{"num_hidden_layers": 11, "num_attention_heads": 6, "intermediate_size": 3072, "norm_eps": 1e-06, "qk_norm": false, "tie_word_embeddings": true, "optimizer": "adamw", "max_grad_norm": 0.5, "batch_tokens": 131072, "max_seq_len": 512, "doc_mask": true, "train_tokens": 1315000000}
MLP neurons of a small language model. Each row is named by its layer, matrix (up: input weights; down: output weights) and neuron, and shows model dimensions 240-367. Each number is 200 + 30 x the weight over its row's rms, rounded and kept within 0 to 999.
After each neuron's rows, "fires on" lists the tokens most often at its 100 highest values on Wikipedia text that the model never trained on.

L8.up971,244,168,140,175,211,263,186,165,228,163,255,213,244,214,209,178,209,223,190,241,172,192,232,189,191,217,217,190,219,195,148,161,237,154,186,206,252,274,166,257,246,200,215,166,190,186,210,148,235,248,205,224,261,204,211,210,224,213,242,199,204,220,204,182,202,211,214,247,193,223,159,212,192,238,195,232,196,170,134,206,203,166,231,200,215,172,183,213,170,152,221,170,212,138,186,208,194,182,173,186,184,208,148,225,252,187,139,229,249,184,196,134,230,180,227,183,242,171,216,178,178,191,222,181,193,179,201,234
L8.down971,187,210,187,230,203,145,204,222,218,148,235,218,155,135,203,197,142,193,223,185,170,209,195,243,200,235,219,141,247,240,156,225,223,178,169,207,206,181,264,186,254,105,210,163,185,188,212,175,237,217,182,227,201,180,178,193,207,202,168,230,234,189,183,195,193,206,208,205,187,229,201,131,156,173,197,246,156,245,233,230,164,182,245,180,226,230,143,183,195,204,145,210,227,205,200,214,266,173,178,221,161,210,225,214,193,156,245,209,143,196,199,209,169,158,206,173,235,213,190,229,209,192,208,247,194,242,158,225
fires on: " the", " to", ",", " The"

L8.up461,199,145,209,213,184,228,215,232,235,193,231,206,205,219,187,223,167,172,175,227,228,152,216,177,185,198,194,210,206,234,255,197,241,206,184,200,166,200,197,164,186,194,194,210,190,198,173,198,241,193,174,167,208,238,171,186,224,174,188,239,201,148,216,200,228,162,185,172,180,251,250,151,224,211,239,215,174,245,276,180,233,221,246,205,234,180,170,214,150,188,149,199,173,186,192,229,221,169,221,225,205,197,205,182,165,202,176,195,221,209,228,239,232,146,229,186,230,196,161,175,220,231,213,201,220,166,248,185
L8.down461,267,197,187,184,156,204,223,209,236,181,216,182,229,226,217,177,170,257,184,192,168,180,178,195,156,173,164,179,186,211,169,169,167,190,212,207,191,209,197,173,207,151,223,227,202,204,193,173,233,206,181,205,195,191,132,247,175,220,231,190,191,221,188,262,188,206,213,255,229,265,183,246,235,185,196,208,195,184,166,208,137,208,233,263,196,208,151,218,251,179,167,164,176,176,190,235,209,219,189,177,216,227,163,220,180,219,151,217,146,152,195,202,202,227,181,252,191,203,201,199,260,192,250,153,173,192,182,189
fires on: ".", " the", "The", " The"

L8.up1457,206,227,192,149,156,185,220,135,195,196,247,209,184,139,274,183,151,218,164,222,228,204,234,212,243,258,242,227,175,219,181,176,241,210,182,211,190,188,246,205,169,234,218,213,161,236,204,196,246,237,199,200,276,228,171,238,227,142,190,217,232,167,196,144,132,185,177,156,152,199,240,252,156,217,205,201,190,191,192,186,218,189,206,205,211,217,217,205,204,120,178,178,174,215,136,251,209,201,214,175,219,186,208,169,186,149,212,221,189,247,225,198,179,233,205,180,210,246,242,252,265,183,159,197,236,222,258,188
L8.down1457,222,168,232,225,222,176,168,255,182,206,148,162,164,162,227,190,233,190,206,203,196,225,194,186,191,204,255,275,205,217,194,165,237,212,190,223,223,147,156,220,207,172,177,262,188,219,166,208,229,198,170,228,188,237,266,227,203,231,186,228,180,238,226,223,165,209,131,174,217,271,237,251,239,177,137,172,251,202,136,213,164,202,211,226,204,165,186,197,160,163,175,195,215,208,202,208,202,153,203,192,226,180,204,198,245,152,194,191,197,188,206,245,204,164,180,234,210,111,206,222,201,235,205,194,199,196,212,183
fires on: ".", ",", " of", " in", " New", "b"

L8.up555,185,143,242,246,207,188,196,235,245,194,231,210,224,205,180,152,177,238,189,255,264,210,167,235,235,240,197,256,218,261,169,164,184,181,205,214,181,205,212,272,224,280,207,235,194,220,203,216,210,191,223,206,260,189,241,198,188,163,205,208,179,253,210,203,217,160,182,166,207,191,198,180,140,215,221,197,207,145,198,192,258,201,185,228,160,215,202,175,209,206,175,187,202,205,211,197,220,235,153,210,187,161,211,229,207,203,290,215,171,222,187,196,214,255,172,234,191,175,203,257,242,206,257,155,168,235,237,199
L8.down555,164,269,267,201,226,183,152,235,194,193,225,239,175,175,142,178,228,197,214,212,143,195,217,188,168,198,166,240,211,169,220,230,224,205,221,176,192,154,166,200,215,222,209,202,197,205,170,179,177,154,225,219,218,208,216,172,189,206,148,188,176,240,157,238,199,263,186,149,210,165,216,150,206,215,166,146,204,223,155,186,175,227,178,152,194,220,169,224,240,197,236,152,152,229,202,205,241,169,201,149,215,218,231,201,235,188,150,159,176,221,208,211,212,134,239,243,185,142,165,167,183,252,162,233,201,153,211,147
fires on: ".", " on", " |", ","

L8.up1601,227,166,211,227,212,194,268,253,245,180,224,209,210,235,182,221,154,205,179,140,233,203,178,209,206,226,198,180,235,202,189,189,223,183,205,180,218,225,218,181,175,182,257,217,190,223,221,175,231,201,226,293,193,191,203,204,223,186,205,202,192,240,235,176,237,238,204,285,199,182,216,238,183,214,224,193,193,171,191,165,224,167,255,199,175,191,137,183,257,180,204,174,241,241,207,126,215,174,191,217,223,210,190,186,215,219,246,243,233,146,164,147,195,192,218,149,192,211,275,185,199,198,209,147,184,189,199,230
L8.down1601,170,210,256,210,183,198,224,227,194,186,220,220,164,188,229,240,210,239,234,144,200,220,223,239,216,238,175,186,209,173,204,158,197,198,202,238,213,183,199,141,212,218,224,206,206,228,197,192,205,256,176,182,196,204,156,253,196,191,186,199,169,245,213,193,234,223,224,232,155,197,224,218,171,190,197,173,191,191,168,140,169,217,176,179,151,196,208,234,169,206,200,228,103,191,186,255,213,198,197,241,226,189,230,201,178,182,171,225,146,239,232,175,198,188,182,223,203,196,129,182,221,171,227,230,192,218,262,179
fires on: ".", " $", ",", "}"

L8.up1682,226,231,168,153,261,207,198,190,154,187,247,176,159,205,207,203,219,219,173,214,138,200,165,223,218,207,199,202,183,227,184,241,162,166,147,217,179,187,176,184,229,208,144,234,232,202,145,207,154,176,227,212,247,203,243,203,173,173,219,201,186,166,223,208,201,196,236,217,249,141,239,247,193,187,237,250,210,164,230,223,258,167,195,196,164,260,181,202,178,160,214,196,171,222,120,185,163,203,183,154,187,160,182,170,249,159,236,141,178,227,202,166,168,218,203,169,243,198,203,226,185,229,182,212,194,198,176,259
L8.down1682,211,176,182,301,199,196,213,186,207,189,250,170,179,190,245,219,237,238,158,231,189,186,232,207,181,183,211,167,224,199,190,149,247,205,198,119,202,232,170,177,230,227,261,225,240,241,195,172,273,191,237,209,205,221,252,182,170,175,204,197,255,259,215,185,195,178,186,203,158,199,226,194,227,173,164,191,167,180,155,178,191,194,215,147,222,178,208,183,212,146,177,107,192,213,199,211,249,229,173,197,202,205,179,214,224,165,193,196,253,168,181,200,194,177,173,200,204,185,190,212,191,192,232,277,184,189,123,164
fires on: ".", " 186", " p", "–"

L8.up2687,259,210,184,172,183,237,218,209,219,192,241,193,206,237,209,186,218,209,198,184,184,186,231,162,207,254,208,192,141,262,227,172,218,187,132,131,256,218,199,238,214,240,164,204,236,192,202,173,173,218,225,184,252,218,202,226,241,187,188,200,184,213,229,170,186,213,172,212,219,199,173,188,224,137,217,185,171,198,189,217,155,203,206,232,178,155,121,189,220,212,221,194,180,197,209,144,181,220,208,172,232,198,157,197,162,240,156,214,231,299,205,227,212,187,217,227,234,190,222,233,193,242,170,206,179,197,196,157
L8.down2687,256,202,205,213,166,235,214,175,203,238,204,202,184,219,175,176,220,215,181,195,182,158,159,233,215,240,151,157,172,196,170,133,202,201,202,194,225,218,198,188,197,224,172,200,237,186,195,187,231,237,170,154,225,226,169,186,178,203,183,225,186,187,237,172,201,204,248,203,149,180,204,195,174,215,248,191,194,172,200,172,161,133,222,212,203,200,232,186,263,169,193,165,147,217,169,209,186,209,208,220,219,218,145,178,181,220,162,204,248,242,230,194,236,216,207,218,196,230,191,203,195,228,165,219,207,224,229,179
fires on: ".", ","

L8.up2214,211,223,208,208,206,213,149,190,177,173,218,174,170,219,232,206,250,223,184,253,166,214,219,203,206,251,183,206,188,176,191,250,215,229,218,200,228,213,179,148,191,210,186,145,199,172,220,174,187,181,173,178,201,199,258,149,158,146,248,135,178,209,225,202,182,166,200,232,189,196,207,248,124,206,202,176,177,179,189,175,237,216,156,170,146,166,203,155,182,177,164,239,193,165,193,237,160,180,199,217,232,188,216,224,187,170,207,254,260,172,233,151,200,194,198,213,181,191,255,174,150,220,171,232,262,235,223,220
L8.down2214,220,243,186,150,198,172,181,230,164,213,196,206,196,157,210,235,182,192,146,199,203,209,228,215,184,203,207,147,154,188,188,173,215,183,198,178,227,195,224,187,207,192,199,177,230,189,234,205,191,181,223,200,263,232,192,219,197,243,191,214,214,176,241,172,180,183,156,208,200,213,237,157,216,158,207,202,216,198,200,173,220,178,222,229,240,211,237,197,183,176,180,166,197,199,202,162,221,185,175,182,235,249,250,259,207,225,223,176,228,196,189,168,165,255,213,199,221,171,131,202,187,223,203,199,221,210,173,174
fires on: " P", "m", " M", ",", " V", "\n"

L8.up363,222,164,185,120,195,232,147,229,208,185,213,173,224,198,217,216,231,231,199,238,247,194,205,226,219,144,207,202,177,176,228,179,180,179,193,203,241,249,204,162,175,182,225,165,224,230,265,169,251,242,203,214,191,218,197,246,231,162,150,173,201,225,214,179,224,214,174,231,227,188,211,232,218,189,244,235,215,143,219,164,265,178,190,223,152,136,173,203,192,177,196,225,210,165,192,164,208,218,211,232,237,206,188,254,159,206,123,208,209,183,166,224,181,228,192,148,208,171,227,214,186,258,196,194,225,171,209,262
L8.down363,224,212,216,216,207,183,226,188,215,186,197,225,173,211,156,178,236,159,188,253,242,215,234,218,225,221,226,178,193,219,166,166,186,240,213,202,247,206,199,166,187,197,251,231,197,193,201,176,244,276,207,175,220,170,184,181,194,203,209,222,232,151,217,207,188,195,230,193,171,184,206,180,222,182,166,192,208,163,175,176,173,156,225,200,253,170,163,201,185,189,201,146,192,208,180,270,203,167,208,194,240,192,210,203,173,193,232,179,158,246,227,165,219,161,207,239,206,226,200,222,242,144,203,214,255,205,218,196
fires on: ",", " B", "."

L8.up919,238,205,165,214,201,261,209,234,223,172,226,203,211,255,203,152,197,205,217,180,256,157,178,190,211,206,219,154,209,240,209,210,189,197,172,166,190,162,177,264,188,235,182,217,249,240,208,199,141,150,209,254,190,228,144,169,229,91,162,219,216,158,206,206,201,179,191,151,196,227,195,189,242,161,213,235,189,208,215,207,202,173,202,186,231,185,186,203,175,210,186,201,176,181,170,163,220,173,164,186,177,186,207,223,228,188,217,240,189,167,229,165,211,177,217,226,231,218,221,225,208,244,196,155,209,167,235,228
L8.down919,247,232,161,175,214,194,179,160,215,230,207,194,195,189,183,188,181,230,163,169,164,269,181,262,225,268,210,228,187,173,190,205,206,216,222,201,211,206,169,211,198,204,224,173,184,261,219,214,199,203,237,204,202,212,209,199,176,182,158,204,217,232,237,254,183,190,190,205,221,216,185,215,178,155,183,194,233,215,220,174,230,190,234,201,224,198,221,233,208,193,246,241,193,198,139,195,213,168,205,174,180,187,187,213,214,220,123,162,201,183,205,225,227,183,234,224,177,226,192,191,249,172,117,224,205,140,234,151
fires on: " p", ".", " P", " the", "|"

L8.up1100,206,230,206,171,223,242,162,228,223,158,176,203,257,187,222,232,185,168,219,169,193,175,242,214,206,209,173,223,187,228,169,184,195,152,210,148,190,142,154,210,217,164,181,213,143,234,238,217,175,227,197,244,174,231,156,191,221,175,227,198,226,146,209,185,200,211,151,221,215,217,218,177,199,159,229,172,206,161,276,162,226,204,201,220,166,171,196,193,165,193,171,167,229,177,148,197,192,246,203,222,239,171,221,198,148,158,284,216,227,200,204,192,143,237,257,244,183,178,217,224,204,233,240,180,199,192,179,235
L8.down1100,227,192,211,179,236,199,210,212,202,173,201,199,212,204,250,240,207,195,206,208,220,249,194,223,173,248,240,218,216,235,193,201,156,207,177,156,172,177,198,208,216,219,218,235,164,202,205,209,213,222,256,218,202,199,226,148,129,180,232,223,205,223,213,199,145,173,187,171,212,160,187,163,192,216,193,198,209,250,235,191,176,167,202,195,194,218,233,224,200,210,208,182,175,230,203,233,201,210,214,248,190,204,125,197,213,163,160,198,212,214,208,231,228,184,163,159,183,203,154,185,214,182,81,238,189,220,217,169
fires on: " P", ",", "tr", "P"

L8.up2930,252,170,174,215,241,270,171,206,182,195,233,226,246,219,180,169,199,222,176,214,217,149,207,245,199,178,214,184,204,187,172,159,202,190,222,224,171,236,184,237,217,192,215,131,192,162,216,182,188,205,178,191,226,186,199,176,227,197,197,210,255,225,202,160,197,166,173,255,167,168,199,188,223,195,250,177,215,193,251,199,217,195,201,176,223,189,205,227,217,212,208,149,203,240,203,124,201,216,175,207,160,143,187,138,218,200,191,194,184,246,186,207,206,146,165,167,226,205,195,189,243,183,183,198,177,234,211,187
L8.down2930,198,157,233,238,188,226,211,193,221,211,248,225,203,194,194,182,214,217,221,220,172,228,204,237,144,165,255,184,200,136,219,197,226,216,204,223,231,242,229,198,138,212,152,163,221,194,208,213,227,178,147,214,186,203,184,233,230,154,170,210,220,229,234,154,187,184,202,162,237,155,249,159,147,208,223,221,216,136,215,206,188,256,205,189,182,215,169,179,179,221,219,226,205,250,227,168,240,215,208,218,191,180,149,193,223,195,214,191,177,185,195,274,210,201,187,222,221,176,245,196,218,208,195,164,244,213,130,257
fires on: " the", " a", " was", ")", " The"

L8.up3011,238,214,161,214,167,228,214,187,249,219,223,238,203,230,212,177,190,175,225,186,186,218,168,199,187,195,213,176,246,244,247,168,172,155,157,181,185,229,181,196,174,146,164,253,237,201,155,175,165,183,190,207,207,179,226,206,220,206,191,154,193,185,195,183,143,175,188,198,169,226,158,122,169,201,219,176,147,206,245,221,218,213,171,229,231,236,182,180,169,222,161,206,238,225,214,164,139,209,182,227,176,179,193,138,213,181,223,239,183,230,206,203,203,165,182,209,236,205,128,247,156,175,158,201,256,184,205,141
L8.down3011,164,206,222,206,198,226,248,228,179,159,223,239,198,202,216,186,195,191,180,213,148,207,168,174,169,181,269,283,140,159,171,194,179,202,200,172,196,208,147,197,195,179,164,207,216,186,168,196,221,153,235,182,210,188,238,153,214,186,209,213,210,180,199,232,185,258,232,180,185,214,150,185,173,243,168,234,214,113,192,185,223,234,158,158,232,181,213,186,193,230,174,191,216,209,211,186,217,207,206,206,231,189,193,194,195,186,199,262,213,197,203,228,178,196,202,218,222,157,189,142,176,229,171,195,219,211,144,227
fires on: " the", "The", " Ex", " The", " and", " its"

L8.up694,257,194,185,146,201,242,201,169,185,227,210,183,196,170,181,245,200,233,194,251,254,180,185,228,232,196,181,212,188,243,166,146,208,165,246,179,203,199,206,216,126,204,191,211,210,162,214,197,237,178,182,183,210,230,203,203,204,225,150,229,184,243,209,162,213,183,273,217,239,244,224,180,224,169,226,259,171,171,206,194,264,189,192,197,196,251,180,190,230,238,168,188,208,186,208,207,200,237,213,199,178,188,136,198,247,180,195,163,244,203,185,224,201,209,215,198,210,162,245,263,204,180,238,207,192,218,200,264
L8.down694,201,177,201,201,230,182,204,167,232,199,198,207,197,171,190,171,198,240,191,197,216,271,216,165,198,199,204,233,189,215,180,211,167,174,224,137,231,236,247,194,176,181,215,244,191,245,220,223,147,215,202,227,166,203,190,202,148,140,273,186,226,170,204,179,196,213,162,139,157,169,242,174,165,193,148,166,185,240,221,201,208,254,192,171,210,174,142,229,208,166,187,213,196,210,192,241,187,154,231,175,180,161,189,186,207,179,140,193,198,214,155,172,204,203,180,212,201,252,172,147,244,142,119,206,212,170,212,115
fires on: " E", " B", " R", " Re", " Al", " Gen"

L8.up1795,237,177,198,211,185,212,252,208,206,226,223,239,222,186,221,228,204,165,190,158,181,194,178,167,227,200,186,192,182,236,168,167,208,179,202,239,220,166,229,203,259,212,138,196,222,144,208,212,211,208,243,222,221,242,241,202,228,138,150,147,166,192,217,190,193,174,168,185,226,185,138,150,194,265,207,231,202,230,200,187,203,234,220,202,216,198,135,159,234,177,178,201,167,230,239,183,187,209,242,195,221,184,213,210,178,208,234,258,151,219,176,168,189,168,294,237,194,218,153,151,206,266,219,133,229,214,195,183
L8.down1795,191,238,216,198,188,244,200,223,167,182,188,236,222,185,145,187,214,223,243,163,221,237,209,200,205,224,172,206,193,156,190,262,223,259,209,165,206,176,191,171,203,153,214,225,245,223,216,222,108,220,151,239,227,185,225,198,173,247,214,198,190,174,243,242,199,207,191,186,205,211,227,192,224,195,211,207,183,148,198,148,235,174,219,234,157,212,151,221,219,205,225,212,205,192,192,176,211,195,194,201,126,212,190,205,183,194,216,225,228,140,206,160,195,185,146,219,269,221,206,191,179,221,156,196,187,196,198,232
fires on: " a", " int", " is", " cont", " con"

L8.up122,296,168,209,218,253,211,229,192,239,193,254,242,211,173,157,212,150,206,237,240,253,174,204,259,267,221,158,244,229,236,139,185,167,185,211,185,232,210,247,238,175,225,215,226,218,262,188,200,150,188,197,200,258,282,189,209,170,129,231,175,226,172,202,234,222,154,255,210,149,173,209,217,111,214,240,213,220,183,196,219,185,149,221,225,215,188,173,172,207,202,129,246,181,139,163,206,218,165,195,202,227,195,238,208,167,211,273,177,190,207,142,176,130,239,209,230,166,239,220,234,237,182,166,169,239,242,183,206
L8.down122,224,189,219,229,290,173,186,240,208,150,294,218,231,159,209,183,166,205,209,221,200,196,168,184,166,217,199,248,226,175,179,216,272,198,253,256,184,206,138,200,202,251,263,225,189,231,222,237,202,148,228,166,210,193,221,212,239,219,216,205,203,213,207,230,164,227,181,196,226,226,209,220,198,193,195,181,199,236,183,204,195,197,210,182,181,195,207,192,181,137,210,179,166,226,186,187,217,169,218,223,237,207,223,223,209,197,181,235,192,231,163,199,145,222,176,217,202,192,194,222,193,203,170,188,172,125,209,193
fires on: ".", ",", "-"

L8.up2291,234,190,179,226,209,221,200,240,247,214,199,155,204,234,167,175,191,219,245,193,238,198,215,172,241,226,170,185,150,191,208,173,218,211,212,181,219,243,226,213,158,202,213,161,182,197,231,211,150,201,196,169,206,231,197,252,146,189,218,179,207,214,210,160,174,176,188,181,163,176,192,193,226,164,221,174,193,166,188,182,214,155,269,198,166,234,214,181,259,164,220,216,244,207,196,207,180,183,243,271,213,166,150,214,162,182,178,223,251,243,237,181,194,230,183,196,195,196,181,156,189,200,166,209,207,195,218,170
L8.down2291,158,211,157,182,173,215,221,214,190,215,187,171,229,176,194,205,218,195,187,230,190,192,220,226,151,212,169,200,208,196,205,233,184,227,193,175,195,182,234,193,210,207,208,214,197,219,205,213,182,228,249,164,185,168,244,133,226,200,188,192,230,150,216,214,226,198,209,184,162,183,254,184,210,201,196,240,187,168,157,198,152,209,272,181,173,220,191,146,213,232,183,197,165,176,218,264,185,178,225,275,188,172,207,189,182,145,208,259,223,309,182,218,161,201,217,256,224,196,198,164,209,160,171,217,181,208,213,177
fires on: ".", "m", " c"

L8.up1279,225,222,189,196,240,246,153,216,143,158,203,198,205,164,170,241,208,180,223,193,192,210,237,180,253,228,147,221,180,222,144,145,168,200,181,254,198,217,207,244,203,200,185,254,183,257,181,155,198,220,170,164,186,173,222,184,213,180,210,219,215,201,202,210,172,226,243,153,202,198,172,215,213,212,184,170,156,208,171,211,227,231,176,234,236,163,192,195,226,173,217,192,202,174,177,264,166,137,198,277,221,152,160,175,223,225,190,248,248,208,250,164,243,164,235,172,215,182,207,135,157,183,206,202,161,178,186,256
L8.down1279,161,245,214,233,228,153,190,154,228,175,174,221,228,215,182,190,221,174,165,177,146,196,205,188,142,234,209,194,240,169,197,177,249,168,168,185,277,216,196,199,268,173,184,197,193,142,213,181,202,195,165,184,183,163,222,180,165,149,239,165,225,230,248,207,238,204,181,231,174,185,212,214,196,207,211,203,142,211,191,240,244,175,229,250,204,207,217,190,261,136,195,194,177,177,167,215,186,224,189,212,254,170,209,201,194,157,250,203,196,168,207,213,201,239,168,191,172,233,205,188,244,207,220,202,236,176,210,229
fires on: "im", "B", "og", "ib", " and", " Sch"

L8.up929,230,153,172,141,197,227,242,201,274,194,230,156,184,262,204,215,158,227,118,232,186,209,233,221,175,207,203,203,176,212,173,195,211,191,108,184,200,205,184,175,186,177,229,172,212,238,192,196,232,189,168,204,240,223,201,211,157,220,253,220,214,210,238,166,183,237,192,227,166,200,189,154,179,216,185,179,213,179,170,224,227,185,218,214,185,178,197,300,208,200,184,210,167,157,222,163,225,123,227,206,223,229,174,162,177,174,214,232,223,231,260,244,178,202,186,224,202,217,229,226,234,135,124,203,237,201,190,184
L8.down929,229,184,205,152,179,224,209,212,220,184,217,184,243,192,178,178,226,165,138,149,163,184,163,196,151,206,210,144,220,200,229,216,245,198,208,167,178,220,141,186,242,138,220,123,181,235,142,249,240,222,218,172,152,232,121,181,176,177,207,156,168,186,272,235,206,144,166,190,224,218,228,151,254,210,257,155,209,160,172,191,188,137,223,161,210,202,206,188,254,161,222,161,165,223,210,247,203,253,183,195,207,186,224,225,178,243,156,228,213,224,214,218,191,218,203,217,219,225,204,191,155,186,191,215,220,204,178,185
fires on: " the", ".", "'s"

L8.up1727,237,227,174,190,181,194,233,199,245,198,227,200,244,161,186,194,174,200,181,237,200,207,237,192,246,191,172,221,228,255,186,223,230,213,206,200,193,230,200,219,244,236,250,220,249,244,203,175,150,153,172,226,215,145,181,220,219,220,189,183,204,210,222,130,240,223,172,213,152,199,196,133,183,217,187,194,157,235,210,200,200,167,180,201,188,188,182,195,204,224,220,195,178,159,204,219,226,138,262,185,209,161,265,202,192,245,170,161,217,190,178,194,165,196,222,193,192,198,178,244,206,216,217,274,201,226,164,207
L8.down1727,143,179,195,191,187,164,218,153,195,260,207,171,215,184,231,226,188,205,125,257,227,226,207,185,217,217,209,211,210,189,211,227,188,187,215,277,202,185,212,195,196,214,220,225,166,192,187,126,161,253,215,227,144,164,167,187,190,236,240,266,170,220,167,199,185,174,185,208,255,206,217,173,173,185,218,202,189,213,194,214,191,203,213,161,206,212,219,134,227,155,178,194,143,252,219,228,260,200,168,203,173,176,161,175,239,223,168,225,150,241,203,126,201,192,219,243,171,163,268,187,191,171,202,183,236,155,213,148
fires on: " has", " have", " had", "ing"

L8.up203,202,192,222,171,208,198,206,184,158,215,246,167,152,147,236,232,194,288,226,183,232,216,161,208,237,276,204,163,222,204,119,240,194,181,238,171,206,226,201,214,181,165,186,202,138,162,252,191,153,228,211,160,205,216,186,173,188,120,237,200,217,208,202,223,191,191,159,164,238,168,155,230,236,218,185,160,212,179,154,157,228,249,194,178,159,173,203,198,170,193,200,165,221,190,125,252,169,172,212,229,186,241,206,239,213,217,218,166,239,237,195,209,170,141,169,207,180,157,201,238,184,228,228,162,206,188,236,255
L8.down203,234,234,233,220,190,166,195,201,188,189,175,251,231,207,202,142,216,247,202,178,190,257,192,230,259,192,170,194,220,189,132,198,193,260,231,197,172,210,201,240,212,206,180,255,173,216,207,218,174,200,163,200,175,186,201,207,122,218,171,204,240,191,207,198,209,178,226,186,183,174,217,228,242,143,245,204,215,211,241,196,228,209,219,189,171,199,174,169,170,177,211,231,215,256,184,238,212,208,219,238,176,158,149,195,200,254,219,203,189,173,214,219,128,167,206,212,248,245,191,257,179,211,122,243,212,217,214,139
fires on: " P", " p", " and", ",", "b"

L8.up1704,254,204,148,280,193,265,202,197,213,182,231,171,195,219,250,195,215,168,164,193,171,178,201,157,204,218,174,193,166,187,216,139,229,227,185,151,189,201,210,176,229,163,183,180,159,175,238,177,228,170,220,243,220,191,170,210,211,203,212,230,185,162,215,170,140,180,214,215,170,177,193,248,233,186,261,233,189,220,192,223,168,193,274,193,256,181,199,225,226,152,208,242,197,199,162,195,186,177,218,214,208,160,200,141,235,186,235,209,206,196,200,224,190,175,232,241,200,191,224,193,177,204,227,220,211,180,162,222
L8.down1704,214,201,229,256,161,243,238,218,243,202,211,194,187,217,174,213,228,232,203,220,254,188,196,193,179,219,229,207,246,243,179,155,207,201,177,141,252,231,214,190,183,176,214,231,222,142,270,214,218,183,203,234,223,248,190,225,132,227,180,181,194,221,186,105,188,223,180,196,180,173,227,212,178,161,234,207,242,194,172,199,216,199,207,189,198,221,189,213,209,158,182,186,173,158,171,189,220,186,169,189,221,193,144,199,185,183,203,163,192,172,182,194,223,179,135,205,161,180,236,206,204,236,153,214,155,213,169,170
fires on: ".", "–", " −", " ("

L8.up2714,191,194,189,210,198,314,198,188,182,177,220,183,233,135,173,201,189,194,148,193,238,223,211,185,220,253,189,186,218,254,157,170,208,211,145,241,189,229,192,194,218,136,192,183,216,188,227,211,187,195,201,179,184,224,186,191,206,210,217,228,199,173,226,172,186,189,205,178,184,210,211,135,217,174,186,203,192,225,211,137,165,197,226,187,198,198,178,207,173,163,175,225,198,187,162,198,214,182,205,237,173,199,200,230,200,238,208,247,242,177,214,179,218,225,172,268,177,181,201,215,189,176,241,218,189,238,222,196
L8.down2714,211,230,196,221,166,199,124,201,174,177,222,167,230,189,202,228,198,190,206,201,136,202,124,175,210,182,217,155,206,217,177,176,235,230,200,181,197,213,195,195,224,195,193,200,192,181,181,201,213,224,160,155,218,183,122,243,179,214,182,212,182,209,188,225,189,235,246,219,188,208,174,211,234,202,215,165,170,194,111,171,192,181,169,198,214,166,211,173,254,192,171,210,187,223,186,207,237,143,124,224,216,224,146,234,186,212,160,190,227,142,190,195,184,182,183,187,214,255,187,221,185,203,180,166,213,206,172,127
fires on: "'s", " the", "The", ".", "the", " The"

L8.up2150,192,258,225,179,192,224,139,207,163,184,247,148,243,180,197,211,104,179,201,240,219,173,236,235,218,241,238,242,208,265,205,184,223,206,166,195,185,191,202,245,178,194,157,207,153,203,216,198,156,243,181,203,250,146,207,242,190,145,262,232,212,163,234,190,137,223,200,179,143,184,209,223,185,226,182,198,144,204,205,199,191,191,180,220,195,268,173,219,240,197,228,193,213,252,233,238,176,203,157,244,201,178,171,225,228,177,238,182,191,204,184,165,211,209,198,204,224,234,227,224,195,204,195,227,202,236,224,168
L8.down2150,176,175,168,201,197,157,200,200,199,200,226,219,257,205,211,138,224,207,209,224,199,196,210,225,217,173,201,185,227,180,188,184,161,247,224,206,206,191,174,233,218,205,213,235,197,226,176,243,201,142,199,177,178,236,175,155,176,131,142,191,156,194,185,200,187,202,204,189,180,224,162,205,218,195,150,183,200,228,190,220,248,201,195,205,202,173,166,204,152,193,219,215,174,214,208,206,179,209,222,184,216,181,228,191,198,195,172,224,220,245,219,187,193,236,188,197,166,196,221,164,186,221,226,213,176,188,239,219
fires on: ",", " |", " and", ":", "′", " O"

L8.up497,164,218,203,177,228,188,197,181,200,174,250,168,199,213,234,149,208,258,193,260,230,181,208,190,232,221,201,191,192,243,144,238,270,178,190,211,202,286,183,163,227,180,193,204,226,207,192,168,155,159,174,176,228,209,180,216,189,162,199,175,177,154,265,168,242,254,152,194,192,176,161,172,196,259,157,230,213,222,171,238,145,191,261,223,160,224,189,167,251,184,164,201,221,230,173,193,190,208,203,175,236,212,198,209,149,185,238,255,230,205,221,185,189,237,199,164,243,178,217,239,198,228,239,238,233,216,179,162
L8.down497,176,215,149,227,223,220,211,157,205,141,206,186,182,220,192,180,227,226,211,200,224,161,242,255,230,177,174,207,213,279,210,205,191,206,188,183,226,222,230,182,206,210,238,235,206,193,203,205,191,158,217,157,142,188,183,156,187,237,238,163,207,237,186,163,236,193,213,224,174,250,227,221,214,214,225,265,199,176,146,198,227,252,187,152,283,219,185,232,190,198,153,198,187,214,190,213,190,226,152,151,206,203,160,212,206,187,193,231,226,195,210,149,165,239,169,223,160,204,199,164,212,208,214,255,246,148,163,171
fires on: " has", " F", " O", " had", "f", " E"